From a checkpoint of a small transformer trained on Wikipedia: normalized queries and keys.
MLP neurons of a small language model. Each row is named by its layer, matrix (gate and up: input weights) and neuron, and shows model dimensions 16-111. Each number is 200 + 30 x the weight over its row's rms, rounded and kept within 0 to 999. A neuron's up and down rows have the sign that makes its largest values positive.
After each neuron's rows, "fires after" lists the tokens most often just before its 100 highest values on Wikipedia text that the model never trained on.

L15.gate237,197,198,198,271,239,193,213,221,188,196,158,171,196,172,213,193,157,196,171,228,201,187,190,213,253,192,232,239,191,200,238,213,237,198,189,216,239,159,217,163,223,151,167,219,169,161,208,185,196,245,223,168,187,183,228,238,217,248,189,144,198,195,169,201,223,205,160,168,153,205,177,224,188,178,207,192,217,176,215,182,166,211,234,187,191,156,212,179,240,197,254,161,188,200,168,161
L15.up237,207,204,158,265,200,226,223,233,197,190,256,165,224,229,198,265,178,261,205,159,119,231,224,142,251,238,226,216,196,218,185,246,206,200,173,179,240,191,214,193,171,203,192,198,193,193,166,178,227,189,224,205,259,206,200,199,226,260,198,150,217,199,178,150,175,202,172,187,179,187,165,245,224,179,200,184,202,243,192,240,213,207,231,205,206,248,181,214,186,186,213,210,224,220,178,214
fires after: " n", "ot", " N", "ru", " play", "in"

L2.gate296,168,178,239,215,212,153,176,183,176,260,211,155,172,185,186,217,233,182,201,202,216,196,220,161,183,209,213,166,176,157,196,175,206,194,206,243,259,136,210,241,206,217,182,142,165,198,222,159,187,142,161,180,192,225,201,234,192,187,214,171,214,163,158,153,154,159,207,218,191,241,229,151,214,222,193,209,182,179,168,178,160,220,276,232,183,250,180,199,194,187,218,244,202,183,225,222
L2.up296,225,176,209,243,219,144,146,226,228,262,224,181,206,201,205,205,244,197,213,214,205,254,208,162,195,171,193,155,196,156,171,200,207,218,167,254,223,164,190,223,203,186,169,136,175,246,199,200,174,163,175,189,224,233,179,251,198,222,211,167,241,163,205,200,176,180,196,189,169,248,221,180,202,234,199,205,157,166,156,153,155,217,265,221,227,232,207,246,202,202,142,289,191,156,220,215
fires after: " Count", "en", "ar", "et", "inist", "er"

L14.gate17,195,189,206,197,185,212,245,189,245,208,197,183,179,198,175,201,191,198,233,164,207,206,181,211,223,199,167,189,201,135,198,281,153,215,186,190,224,174,164,220,210,193,194,154,158,240,187,240,155,179,184,190,191,203,162,188,249,173,151,146,193,222,228,167,216,192,213,180,228,213,166,273,212,233,187,217,220,176,199,189,190,197,231,188,231,222,161,227,170,239,238,217,187,114,209,249
L14.up17,230,222,164,202,190,229,204,170,171,256,245,203,157,215,192,176,212,245,226,173,258,206,266,181,211,209,202,219,168,239,195,207,254,193,257,179,154,218,214,170,163,200,221,174,188,222,209,224,224,185,199,187,167,197,136,194,176,101,188,185,246,183,189,225,216,261,207,201,183,209,213,231,225,212,188,187,222,212,212,267,207,226,207,192,231,201,216,210,148,182,241,179,212,170,139,244
fires after: "b", " s", " S", " l", "im"

L12.gate230,171,207,187,220,165,198,212,186,213,215,199,180,241,170,191,212,187,159,179,238,269,202,161,189,229,210,192,225,182,232,236,148,194,239,202,155,193,153,203,179,186,185,191,231,265,206,168,211,212,202,150,207,249,170,219,241,183,181,157,191,137,241,193,164,223,144,201,205,162,194,224,192,248,227,185,220,182,213,198,220,204,226,134,195,215,183,218,180,231,198,194,127,192,173,206,204
L12.up230,172,163,208,183,234,137,242,274,189,179,179,184,191,241,153,200,202,180,213,220,197,181,226,196,184,130,200,274,203,168,210,206,191,180,236,193,155,169,248,168,249,236,148,211,226,215,213,227,219,178,193,181,238,201,219,208,214,167,228,203,208,228,193,192,235,251,225,205,150,216,232,251,165,232,211,211,229,171,214,218,176,225,206,199,196,186,212,232,153,224,199,215,125,193,217,203
fires after: " s", " S", " T", " th", " n", " N"

L4.gate101,219,175,210,181,195,180,164,149,212,236,202,174,197,161,195,152,148,177,154,204,150,224,182,161,171,215,189,186,244,203,133,158,199,177,224,232,252,173,195,151,173,167,265,216,151,188,189,189,195,192,178,251,217,186,215,180,196,199,200,159,209,217,218,174,159,190,188,149,215,238,261,183,241,172,175,279,184,220,190,170,198,176,234,229,209,223,190,143,194,200,227,207,203,250,213,191
L4.up101,238,183,222,225,247,201,148,161,234,210,218,163,210,200,190,170,152,181,159,196,181,249,190,121,193,216,212,170,198,264,150,199,187,208,144,202,209,238,170,230,143,161,240,200,184,204,187,198,211,164,214,213,218,134,229,208,183,191,226,178,186,206,219,191,221,216,210,170,174,207,204,208,184,173,184,253,153,169,160,151,177,209,250,147,200,223,246,208,183,179,192,210,221,260,236,160
fires after: " cont", " C", " m", " S", " F", " c"

L14.gate22,94,203,214,157,152,147,184,226,183,172,190,227,148,201,175,207,196,235,230,203,219,186,210,217,202,172,190,142,189,218,226,206,213,189,220,169,198,180,166,272,214,204,222,215,212,196,178,193,236,256,213,204,143,228,226,150,206,188,168,251,160,224,191,187,272,201,179,216,227,189,210,178,210,148,158,212,199,214,225,180,216,145,204,191,218,159,149,184,153,179,217,211,200,209,155,166
L14.up22,172,219,216,183,192,183,171,166,210,169,243,168,229,193,194,247,264,201,181,236,192,175,201,213,234,236,231,167,173,184,227,189,195,175,122,218,206,204,199,196,215,178,231,207,268,195,224,165,192,218,174,176,224,253,190,213,187,216,130,188,189,247,224,185,225,189,214,188,212,198,246,202,219,195,193,182,215,211,164,172,236,140,168,215,190,195,175,218,216,221,199,229,221,219,156,214
fires after: " b", " R", " K", " k", " S", " d"

L8.gate17,221,166,241,230,194,251,175,211,197,215,167,221,205,206,206,202,199,174,168,199,216,237,169,208,205,249,204,183,180,196,211,194,206,200,244,167,192,128,286,221,186,234,218,218,130,173,123,182,189,168,183,170,220,242,230,196,215,161,236,179,261,234,195,213,157,168,166,197,248,175,173,220,173,205,194,235,178,158,178,188,214,175,147,203,185,223,228,190,199,194,193,194,196,202,199,183
L8.up17,217,196,246,232,185,248,187,239,212,200,184,202,214,201,216,205,205,172,153,177,179,252,196,218,178,234,200,209,200,186,209,183,216,185,250,172,217,127,283,200,197,193,205,236,135,180,126,177,183,179,188,167,213,248,247,195,201,154,238,189,252,229,214,178,168,210,164,212,232,182,160,204,210,205,207,215,190,191,211,207,190,185,154,188,193,223,219,199,202,197,206,186,182,185,229,184
fires after: ".\n\n", ".", "\n\n", " =\n\n", " \""

L14.gate40,154,176,248,195,192,179,152,134,176,247,171,139,219,126,197,197,180,190,100,150,253,242,204,207,214,176,222,184,231,216,213,173,225,213,149,185,179,125,164,196,190,227,209,193,195,197,172,179,195,186,206,189,201,165,251,162,147,188,231,214,223,209,231,197,179,255,198,146,166,197,192,196,213,208,189,212,213,238,237,220,246,219,211,222,240,213,232,191,237,243,183,179,195,158,158,222
L14.up40,184,197,186,157,176,161,143,123,169,216,184,198,240,178,200,187,246,201,223,207,212,233,199,248,233,214,206,203,216,208,209,148,223,268,184,187,212,181,210,226,112,211,180,185,168,217,172,197,229,157,191,190,203,174,226,136,162,199,238,161,190,221,187,193,208,211,229,188,169,170,205,226,205,119,175,192,234,210,222,196,235,175,220,163,219,201,176,128,163,225,220,212,223,210,219,201
fires after: " Y", " P", " p", " O", "p"

L4.gate248,191,202,210,220,203,148,190,188,195,223,172,195,147,155,177,205,204,211,235,215,181,203,229,193,205,190,253,186,202,239,192,218,187,167,194,191,207,183,188,228,142,169,185,132,185,183,185,192,210,203,261,183,212,191,175,193,208,197,154,201,258,246,211,205,257,163,230,228,161,216,164,235,215,177,197,210,211,153,196,181,192,216,251,205,223,219,228,205,225,194,196,190,139,160,166,248
L4.up248,202,170,206,212,192,145,211,152,199,197,198,185,178,157,164,254,217,198,255,193,186,177,227,202,145,201,196,182,184,183,196,218,238,184,176,131,208,219,179,239,162,205,202,144,231,214,173,175,178,186,213,206,219,215,147,209,227,147,181,191,286,189,172,203,228,192,232,193,141,196,187,188,210,185,201,192,178,137,195,179,237,222,200,235,222,231,221,224,192,202,186,203,175,165,184,256
fires after: " Count", " t", "en", "et", "ar"

L15.gate299,212,213,279,202,225,188,233,239,172,189,204,190,196,173,173,189,209,177,244,174,192,202,208,248,168,207,153,187,191,215,192,253,176,173,222,231,205,192,250,180,183,178,154,203,227,219,199,185,206,172,250,183,204,188,177,158,229,246,180,225,191,238,211,167,196,180,244,185,157,173,227,225,217,216,207,193,220,170,150,223,187,216,210,229,128,206,157,186,173,211,206,210,155,229,229,189
L15.up299,188,207,215,265,178,236,234,197,223,212,208,230,170,201,214,205,197,203,149,182,177,252,204,153,205,174,207,176,198,213,227,189,261,156,118,194,170,200,210,170,228,206,133,159,188,213,177,188,213,230,205,235,228,213,293,188,178,179,182,196,186,211,198,155,198,187,205,232,190,252,226,225,187,199,213,146,237,200,258,184,230,195,184,225,233,218,151,176,229,258,211,215,225,205,173,242
fires after: " M", " S", " T", " s", " D"

L4.gate191,222,196,186,226,165,212,221,177,186,172,185,167,198,192,169,226,170,206,205,181,154,203,199,184,158,182,160,228,203,191,200,177,185,168,122,196,210,201,194,214,217,281,215,183,180,238,209,277,154,134,236,200,228,228,194,241,216,193,153,205,157,168,205,194,214,192,258,162,187,194,173,193,140,134,222,223,242,185,180,208,202,169,236,232,247,201,201,221,176,198,211,115,174,190,184,197
L4.up191,237,198,195,222,215,220,206,191,163,143,182,173,234,185,171,250,205,190,201,189,178,157,180,262,180,174,156,271,167,176,188,187,258,164,136,193,165,186,200,197,200,240,174,183,213,250,196,263,184,198,200,199,199,239,194,184,245,218,177,251,171,135,221,173,199,189,231,213,201,144,185,205,173,167,190,216,246,180,225,191,186,152,203,231,237,207,200,250,198,216,172,192,208,197,212,228
fires after: " M", "in", "f", "l", " m"

L15.gate210,177,189,229,195,245,157,215,220,209,186,153,178,198,260,199,212,235,145,216,255,217,230,195,167,225,167,178,180,225,187,192,199,258,217,193,171,178,164,224,198,223,181,169,199,224,166,151,209,221,215,205,201,194,182,164,222,185,203,229,191,238,258,216,221,227,135,240,207,187,205,249,210,246,201,185,249,187,187,216,179,154,207,271,250,129,228,188,157,221,194,178,190,186,107,162,159
L15.up210,172,164,249,225,202,177,204,191,218,166,259,227,184,190,205,201,220,184,210,243,137,205,169,215,187,239,229,197,218,239,219,216,209,183,191,202,238,177,211,174,197,233,233,155,261,208,205,150,188,210,138,218,188,171,153,239,205,253,157,204,208,221,195,190,216,229,235,176,237,240,224,198,217,196,198,242,193,294,232,140,216,194,212,165,191,190,207,202,256,174,185,204,217,188,182,147
fires after: " S", " s", " (", " B", " cont", " R"

L14.gate274,196,183,168,198,217,300,190,156,234,269,179,203,200,155,196,172,193,194,167,218,258,198,256,223,198,162,202,203,221,199,186,193,209,211,245,208,190,170,213,212,187,178,186,172,163,190,237,206,179,187,255,173,175,205,182,168,186,237,180,136,200,213,197,185,125,206,185,211,220,195,272,144,233,202,173,212,203,220,166,224,278,221,207,218,245,163,188,208,200,211,224,210,208,205,149,195
L14.up274,208,165,161,202,182,258,156,160,204,203,211,189,203,177,204,172,232,203,176,262,236,167,213,211,269,155,215,220,192,242,251,233,176,233,192,245,182,221,218,152,146,203,224,159,163,204,164,236,147,218,165,206,178,197,223,211,171,176,225,204,176,223,247,188,192,255,242,189,240,193,184,174,202,199,144,167,199,188,194,220,177,231,172,211,240,243,180,136,200,263,167,154,242,201,165,208
fires after: " p", " P", "p", "a", " f", "res"

L14.gate208,166,209,146,170,198,189,189,207,196,202,221,197,193,180,218,169,160,180,214,292,214,240,182,218,215,232,152,184,217,231,237,219,175,243,168,176,191,143,176,194,153,152,202,247,210,196,215,175,179,209,168,217,156,189,190,200,196,181,157,144,223,180,199,163,206,234,168,195,228,193,265,179,196,151,225,173,209,122,148,231,187,234,178,237,195,216,230,160,198,169,227,127,179,207,224,192
L14.up208,200,257,192,220,225,180,140,261,207,209,208,177,255,229,170,180,200,185,203,216,169,200,113,187,202,242,160,192,181,192,247,211,229,217,197,166,198,194,147,195,258,175,209,206,215,223,202,207,166,216,202,183,227,230,191,175,190,195,179,192,187,128,236,185,197,187,212,258,199,195,181,182,189,207,223,192,186,165,182,139,163,188,227,159,157,185,180,228,234,152,194,200,164,173,229,209
fires after: " l", " f", " th", " d", " w"

L14.gate74,185,113,221,239,184,247,221,222,213,179,157,186,213,189,189,162,179,170,209,255,175,153,192,166,159,174,169,200,185,230,188,192,171,195,194,197,260,249,180,245,183,213,217,209,184,177,229,240,205,158,268,228,262,245,242,215,264,164,231,220,209,175,185,246,170,188,221,175,198,181,144,206,197,192,185,192,193,247,169,202,171,192,180,234,219,196,165,231,188,213,194,152,223,278,128,219
L14.up74,171,197,253,182,186,231,186,226,214,216,175,183,196,228,191,178,220,182,201,203,191,104,182,175,168,193,133,211,154,256,193,190,150,176,189,181,238,211,184,253,181,193,239,226,213,194,219,224,181,185,242,232,248,219,199,161,235,152,227,187,169,178,200,229,166,201,195,205,186,170,180,223,180,272,162,208,193,295,154,137,176,131,177,247,217,206,193,242,191,243,173,198,177,230,165,225
fires after: " m", " C", " M", " Com", " h", " e"

L6.gate233,229,145,226,219,249,180,195,242,215,239,209,197,189,176,187,196,224,168,155,207,235,192,223,169,227,182,167,225,200,179,252,240,215,189,147,200,241,193,174,193,137,206,209,211,193,228,147,203,189,241,182,242,196,203,197,189,229,219,230,175,177,243,175,203,144,214,219,198,139,188,185,210,215,189,209,169,164,211,224,169,212,228,192,188,220,248,145,225,185,208,208,133,177,173,212,209
L6.up233,249,155,215,198,256,143,206,218,230,217,197,206,205,218,200,180,211,215,199,199,248,181,185,170,205,175,145,246,227,160,212,252,207,226,141,212,228,178,186,179,145,215,202,189,181,255,184,228,210,220,175,213,229,191,204,183,223,215,240,217,177,220,182,218,147,234,239,192,133,185,193,240,183,189,201,185,186,163,224,220,195,217,198,207,191,213,153,196,189,192,221,192,169,189,200,196
fires after: "ed", " S", " s", " L", "-", "a"

L23.gate106,189,193,214,227,257,231,219,221,169,239,185,195,261,175,182,157,170,171,199,230,139,207,172,166,216,208,143,186,178,206,179,163,194,208,173,142,237,244,257,189,177,195,252,202,191,145,249,203,253,193,205,210,211,181,226,158,191,225,173,207,158,232,241,167,183,242,240,159,168,232,222,185,176,187,252,220,229,236,156,232,243,169,125,199,234,186,199,173,188,204,262,156,180,207,219,244
L23.up106,137,206,175,210,212,212,194,218,200,198,225,229,200,162,228,237,216,144,226,206,183,200,194,131,207,236,232,231,233,253,189,164,190,217,140,159,205,211,212,259,190,211,138,178,227,196,206,194,210,215,182,206,224,191,242,185,253,179,214,273,199,205,191,137,196,183,229,190,161,258,168,222,218,202,222,209,211,180,184,175,171,188,191,191,187,180,212,168,176,232,161,249,260,252,149,206
fires after: " M", " B", " H", " A", " F", " S"

L12.gate251,183,170,148,237,189,130,168,181,191,203,162,234,240,206,186,222,216,200,205,235,180,195,167,210,176,209,145,164,220,200,188,232,189,189,282,190,171,198,231,196,195,238,167,209,202,190,148,223,196,199,164,178,227,156,202,231,176,218,218,220,194,220,221,115,171,253,211,227,175,192,225,202,155,154,172,221,174,155,191,167,218,181,189,172,227,217,200,188,258,127,183,180,184,261,168,129
L12.up251,172,200,203,179,173,172,150,237,260,223,176,251,203,177,225,142,237,222,218,192,235,235,153,165,228,228,177,191,180,223,223,201,178,252,197,186,183,173,186,254,221,209,207,180,231,198,170,239,182,262,187,194,261,232,231,223,173,241,194,198,241,234,223,202,229,198,191,203,234,184,190,183,166,208,184,179,186,185,211,177,191,185,235,194,211,194,205,192,214,186,234,197,222,212,199,260
fires after: " th", "ain", " f", "f", "F", " se"

L15.gate44,215,216,154,230,239,217,219,253,238,249,224,185,156,169,226,273,160,180,156,192,194,216,196,222,208,135,172,235,207,199,181,262,188,218,258,182,207,135,229,175,173,168,195,218,189,196,242,178,200,213,220,213,200,193,215,156,190,231,171,141,200,211,262,234,174,185,188,184,220,201,189,238,217,189,207,194,217,234,198,212,184,193,191,138,169,181,190,183,177,188,169,173,203,168,193,205
L15.up44,211,178,203,205,201,212,224,178,231,193,246,205,175,239,182,255,218,234,181,212,202,222,268,220,151,208,241,190,197,215,196,232,137,243,244,206,130,214,235,223,201,180,233,177,180,175,224,238,222,192,208,188,182,152,185,128,158,173,145,204,207,178,245,199,163,206,158,170,184,162,205,230,238,190,185,170,225,184,161,179,234,158,207,202,201,223,172,233,201,230,256,213,201,137,168,172
fires after: " n", " or", " N", "e", "em", " cons"

L15.gate242,201,205,165,185,209,172,228,166,212,166,170,208,193,204,220,216,167,222,221,248,246,169,216,211,185,221,151,212,200,158,202,211,201,230,192,177,202,182,254,232,180,152,216,223,247,212,230,274,218,248,207,184,197,124,206,234,226,186,192,190,127,199,182,168,130,219,204,204,162,154,171,190,189,142,264,242,202,150,161,192,207,196,187,149,229,221,165,237,245,201,204,210,204,192,160,185
L15.up242,218,186,186,189,225,150,220,161,210,174,187,156,214,243,274,207,175,219,226,247,175,188,199,249,166,182,174,219,225,188,196,261,189,246,212,167,229,179,191,264,138,180,222,202,194,189,164,233,216,267,214,196,229,175,200,250,181,190,180,205,207,195,145,112,179,247,235,227,191,170,169,240,201,190,196,181,216,171,172,186,210,161,204,160,222,223,197,220,205,168,205,219,233,193,175,216
fires after: " th", "(", " f", "emb", " L"

L15.gate99,213,200,216,228,245,179,206,218,213,195,237,195,184,200,178,166,169,203,222,188,226,187,157,182,212,228,185,228,235,153,185,136,185,226,260,189,231,178,203,208,197,250,220,235,178,196,197,210,184,186,213,190,217,180,259,181,212,147,197,236,205,201,169,204,218,176,193,198,218,170,204,204,259,148,200,210,192,255,203,234,140,177,144,183,189,174,147,219,212,190,201,161,221,223,227,216
L15.up99,200,188,186,200,180,181,134,160,202,225,242,172,193,188,243,251,227,244,191,217,140,212,167,243,209,273,248,237,171,210,167,191,227,192,215,176,234,205,217,228,231,188,188,234,174,264,242,194,182,152,194,211,207,208,222,167,201,202,199,192,240,228,180,218,169,251,219,204,214,203,247,230,189,166,182,211,222,225,184,229,223,199,199,207,222,185,202,188,226,225,231,221,172,183,232,207
fires after: "ed", " bec", "ir", " t", "t", " v"

L4.gate58,173,169,214,230,184,216,195,247,200,233,179,190,259,149,219,196,206,156,204,176,225,207,199,169,177,140,171,218,161,230,197,184,191,221,197,202,231,181,192,158,223,249,128,162,207,203,197,154,230,198,221,202,252,186,212,188,216,207,201,252,196,176,183,196,198,170,161,155,252,186,207,227,153,211,218,233,245,217,192,217,173,248,236,249,199,178,261,178,231,180,188,194,191,153,192,215
L4.up58,162,167,243,221,202,231,189,282,205,202,173,164,245,169,183,234,219,154,213,172,236,206,200,184,184,138,187,234,186,238,221,178,188,207,179,214,236,173,200,181,258,218,123,170,182,223,173,165,218,205,173,192,248,212,179,182,235,176,198,244,208,183,172,201,214,182,154,204,236,173,221,235,146,207,229,193,229,242,208,206,194,243,208,228,210,157,224,205,210,170,152,173,164,150,203,206
fires after: " f", " s", " res", " S", " w", "H"

L6.gate13,221,178,248,194,175,197,190,261,211,167,179,196,243,252,224,216,212,215,129,222,161,196,217,219,188,217,212,239,174,189,154,169,214,198,172,213,227,132,203,227,182,211,256,222,195,210,145,164,186,168,222,169,208,216,214,206,193,157,240,191,260,214,178,183,210,205,161,174,243,189,137,215,179,214,138,242,225,174,199,242,214,166,182,212,187,183,174,192,206,199,192,236,172,160,213,195
L6.up13,214,204,229,221,220,208,166,228,238,157,178,216,236,206,193,211,186,178,191,188,197,163,201,207,200,188,209,240,197,167,185,204,196,179,191,197,201,148,187,246,221,185,208,199,160,191,196,178,173,217,211,186,226,216,238,205,167,168,189,191,250,201,194,211,207,219,229,183,202,208,155,199,183,217,189,267,263,159,174,202,225,221,182,196,180,165,176,219,215,218,194,236,167,133,221,191
fires after: ".\n\n", "\n\n", " (", " =\n\n", "==", "==\n"

L21.gate319,193,194,178,245,205,209,220,183,213,158,160,194,190,166,203,218,179,191,226,201,148,201,220,182,179,254,163,211,211,229,169,186,188,176,141,174,142,201,188,260,164,198,182,220,176,200,208,167,234,204,227,215,147,210,155,215,187,185,175,248,198,177,219,155,145,168,198,245,200,173,206,185,221,279,177,192,237,172,184,229,171,217,196,204,225,161,192,186,182,184,220,177,215,247,212,213
L21.up319,218,193,159,151,238,146,244,175,170,235,176,246,167,180,218,207,188,157,192,207,183,175,207,172,189,263,254,169,234,182,239,174,209,158,222,251,233,242,220,213,199,234,170,213,187,175,207,175,219,229,192,254,147,186,181,186,219,180,194,195,140,236,178,194,193,180,176,182,189,233,183,244,195,183,217,173,162,191,155,163,183,173,201,233,150,195,204,146,194,191,192,149,239,187,217,227
fires after: " T", " t", " J", " A", " G"

L12.gate237,251,202,165,200,204,195,227,245,160,188,170,163,202,198,241,234,156,191,191,207,203,155,180,207,197,273,181,221,231,251,245,184,238,183,244,180,220,166,180,185,208,161,157,231,193,163,184,222,185,234,200,193,234,165,198,228,214,139,217,234,173,160,164,214,234,222,176,192,186,180,214,201,231,200,171,208,275,213,193,200,178,184,174,181,259,184,222,223,220,178,158,135,253,218,141,204
L12.up237,242,212,190,152,165,207,160,196,180,184,206,196,169,179,196,146,202,194,181,239,247,217,222,222,253,201,204,168,139,203,157,205,192,182,211,252,256,176,175,209,146,207,212,170,200,173,175,189,211,221,226,216,263,186,184,215,231,181,206,166,226,211,177,187,196,196,198,159,175,191,201,216,238,242,230,184,236,254,178,244,197,286,187,253,201,207,180,240,226,202,217,233,213,162,192,180
fires after: " p", " pol", " cl", ".", "-"

L14.gate69,170,186,179,193,274,157,250,232,236,228,202,188,158,183,202,208,239,183,193,200,224,191,203,190,249,223,208,197,157,201,174,144,191,173,235,217,235,176,195,257,173,187,182,191,207,178,157,215,216,126,168,226,191,179,232,160,197,162,225,234,204,251,184,203,225,192,185,206,215,219,223,227,227,204,228,206,228,181,193,195,191,188,178,211,291,203,158,241,156,187,205,183,177,218,192,231
L14.up69,261,190,191,177,223,186,180,189,200,275,178,238,202,185,231,177,189,208,193,259,197,199,193,177,180,221,296,223,220,200,195,206,188,155,211,196,196,196,259,165,178,202,131,223,198,174,249,198,186,169,215,252,210,183,205,224,236,180,153,202,200,254,189,209,182,169,188,223,183,219,205,213,174,214,245,184,269,217,150,129,189,124,147,155,173,214,228,182,177,263,204,216,210,189,185,219
fires after: " D", " T", "t", " t", " d", " e"

L22.gate200,251,184,165,252,210,172,194,255,175,151,168,186,195,188,235,257,225,180,242,188,203,205,171,169,207,209,201,180,173,199,200,204,160,206,228,166,238,157,228,169,206,160,210,251,235,155,218,201,191,192,186,197,209,198,227,201,211,257,223,212,196,179,234,244,226,199,220,171,225,161,113,244,193,200,196,175,257,165,169,224,181,208,183,225,123,207,186,171,257,198,208,237,165,175,206,185
L22.up200,209,253,202,203,149,148,232,217,193,205,227,210,195,202,208,237,167,239,184,217,147,236,214,195,163,173,226,240,216,181,187,248,178,253,236,196,212,172,235,165,168,174,169,222,192,158,182,282,223,221,181,195,216,233,220,215,171,208,189,136,160,207,205,244,160,200,217,211,189,122,218,209,222,204,215,207,195,159,193,196,216,194,220,187,208,225,153,251,176,148,206,182,218,190,207,209
fires after: "il", " n", " N"

L12.gate131,193,159,140,187,271,186,170,193,192,217,198,188,190,163,268,198,184,195,217,236,141,156,227,199,173,222,200,182,172,164,153,137,200,247,248,227,209,195,212,218,159,187,205,170,245,195,184,185,222,180,187,207,158,171,215,159,242,245,185,183,221,177,219,210,159,151,175,174,205,182,222,204,231,191,207,212,193,235,162,256,181,207,188,224,228,128,200,184,163,180,213,211,258,253,216,221
L12.up131,163,193,228,202,217,171,184,227,198,243,161,241,226,233,237,207,211,203,173,149,200,142,248,195,226,182,195,189,211,187,182,158,215,173,199,200,160,143,209,229,161,200,190,264,188,163,203,215,148,199,247,196,204,210,171,222,206,181,142,221,236,239,216,235,203,201,190,77,183,189,264,141,184,241,144,233,211,151,183,163,155,200,173,180,196,179,204,242,190,221,201,185,185,250,231,180
fires after: " cont", " part", "t", " T", "g"

L12.gate210,178,189,161,185,199,138,239,202,199,210,215,238,134,164,206,216,152,153,237,239,193,170,172,207,210,218,189,181,230,176,164,215,209,246,216,185,267,180,198,265,196,189,227,215,216,208,256,186,183,154,180,228,208,242,219,201,178,167,183,215,246,213,203,192,195,205,207,157,179,194,177,230,207,171,247,236,228,132,179,202,169,236,187,205,179,245,156,206,218,237,221,181,189,196,206,228
L12.up210,244,212,214,219,212,229,241,214,208,169,154,172,173,192,189,178,209,185,197,192,156,152,161,208,118,243,239,202,220,210,178,196,204,185,188,172,168,185,248,210,185,195,185,185,218,192,206,249,179,232,213,229,169,165,154,182,190,181,157,220,196,205,142,187,173,149,199,196,200,187,242,121,171,229,165,171,179,214,201,220,195,203,164,224,173,234,190,227,175,293,145,168,221,236,270,195
fires after: " T", " t", " M", " m", " h"

L14.gate197,236,218,169,204,164,222,179,195,207,233,183,244,153,164,169,238,185,209,225,205,207,158,196,212,152,248,172,222,242,224,186,238,138,226,218,201,173,167,189,218,198,220,216,182,190,110,203,203,211,170,254,211,212,200,193,205,252,218,193,202,185,219,233,213,168,191,225,186,167,235,188,241,193,179,245,169,220,233,178,170,195,195,190,203,209,118,194,201,152,205,179,188,180,194,148,265
L14.up197,163,201,168,195,217,237,186,136,162,175,156,190,197,136,175,213,181,185,150,206,225,217,235,207,167,117,224,218,194,212,208,195,183,181,180,226,210,217,207,176,226,209,210,175,201,169,205,217,203,206,186,223,208,228,216,233,149,120,144,222,208,231,191,145,189,204,191,152,181,210,207,176,200,171,243,185,227,205,183,146,217,265,165,217,201,236,187,225,189,208,192,153,216,213,193,148
fires after: " R", " L", " E", " l", " P", " p"

L9.gate148,252,167,170,160,173,190,198,195,159,161,241,182,157,174,176,186,176,196,164,181,178,158,176,224,172,199,218,172,215,264,264,211,232,229,209,177,206,201,248,245,190,162,228,181,163,147,198,227,253,194,239,190,215,148,224,166,202,198,192,173,253,230,167,196,216,218,189,206,161,205,247,184,231,222,206,215,271,230,181,223,221,163,235,159,238,244,229,213,198,203,195,239,223,222,147,221
L9.up148,277,186,146,209,158,202,194,203,120,175,234,160,147,190,190,180,168,199,159,193,170,187,157,252,179,212,226,165,201,235,226,229,232,238,203,184,220,227,215,196,191,168,201,178,154,120,225,272,229,186,237,198,215,171,226,186,238,236,168,185,260,222,117,174,239,198,170,201,187,220,249,209,207,206,181,210,218,228,167,231,185,176,235,140,212,215,229,211,216,197,211,221,232,209,188,204
fires after: " |", " c", " C", ".", " of", "-"

L6.gate307,216,167,215,218,219,193,191,242,155,204,161,219,208,169,153,206,209,188,205,171,221,154,181,143,201,247,186,188,217,149,154,168,115,178,183,205,284,187,146,224,255,250,153,220,178,172,206,242,242,161,206,177,183,194,202,212,211,153,203,212,210,150,183,190,158,212,178,196,197,177,178,185,194,172,180,199,223,194,172,197,205,193,224,254,208,195,213,202,173,185,210,182,203,185,193,209
L6.up307,204,179,224,216,174,183,202,176,153,192,181,206,236,169,154,220,178,191,163,185,215,145,195,156,213,203,192,157,189,186,173,189,159,175,205,239,252,188,195,205,217,214,177,121,208,135,261,238,213,158,237,196,230,188,226,188,197,163,205,162,209,178,202,216,192,224,140,179,166,164,222,205,166,189,198,158,181,223,210,191,162,176,183,261,230,237,271,215,212,208,210,214,171,194,212,235
fires after: " m", " f", " S", " M", "ed", " T"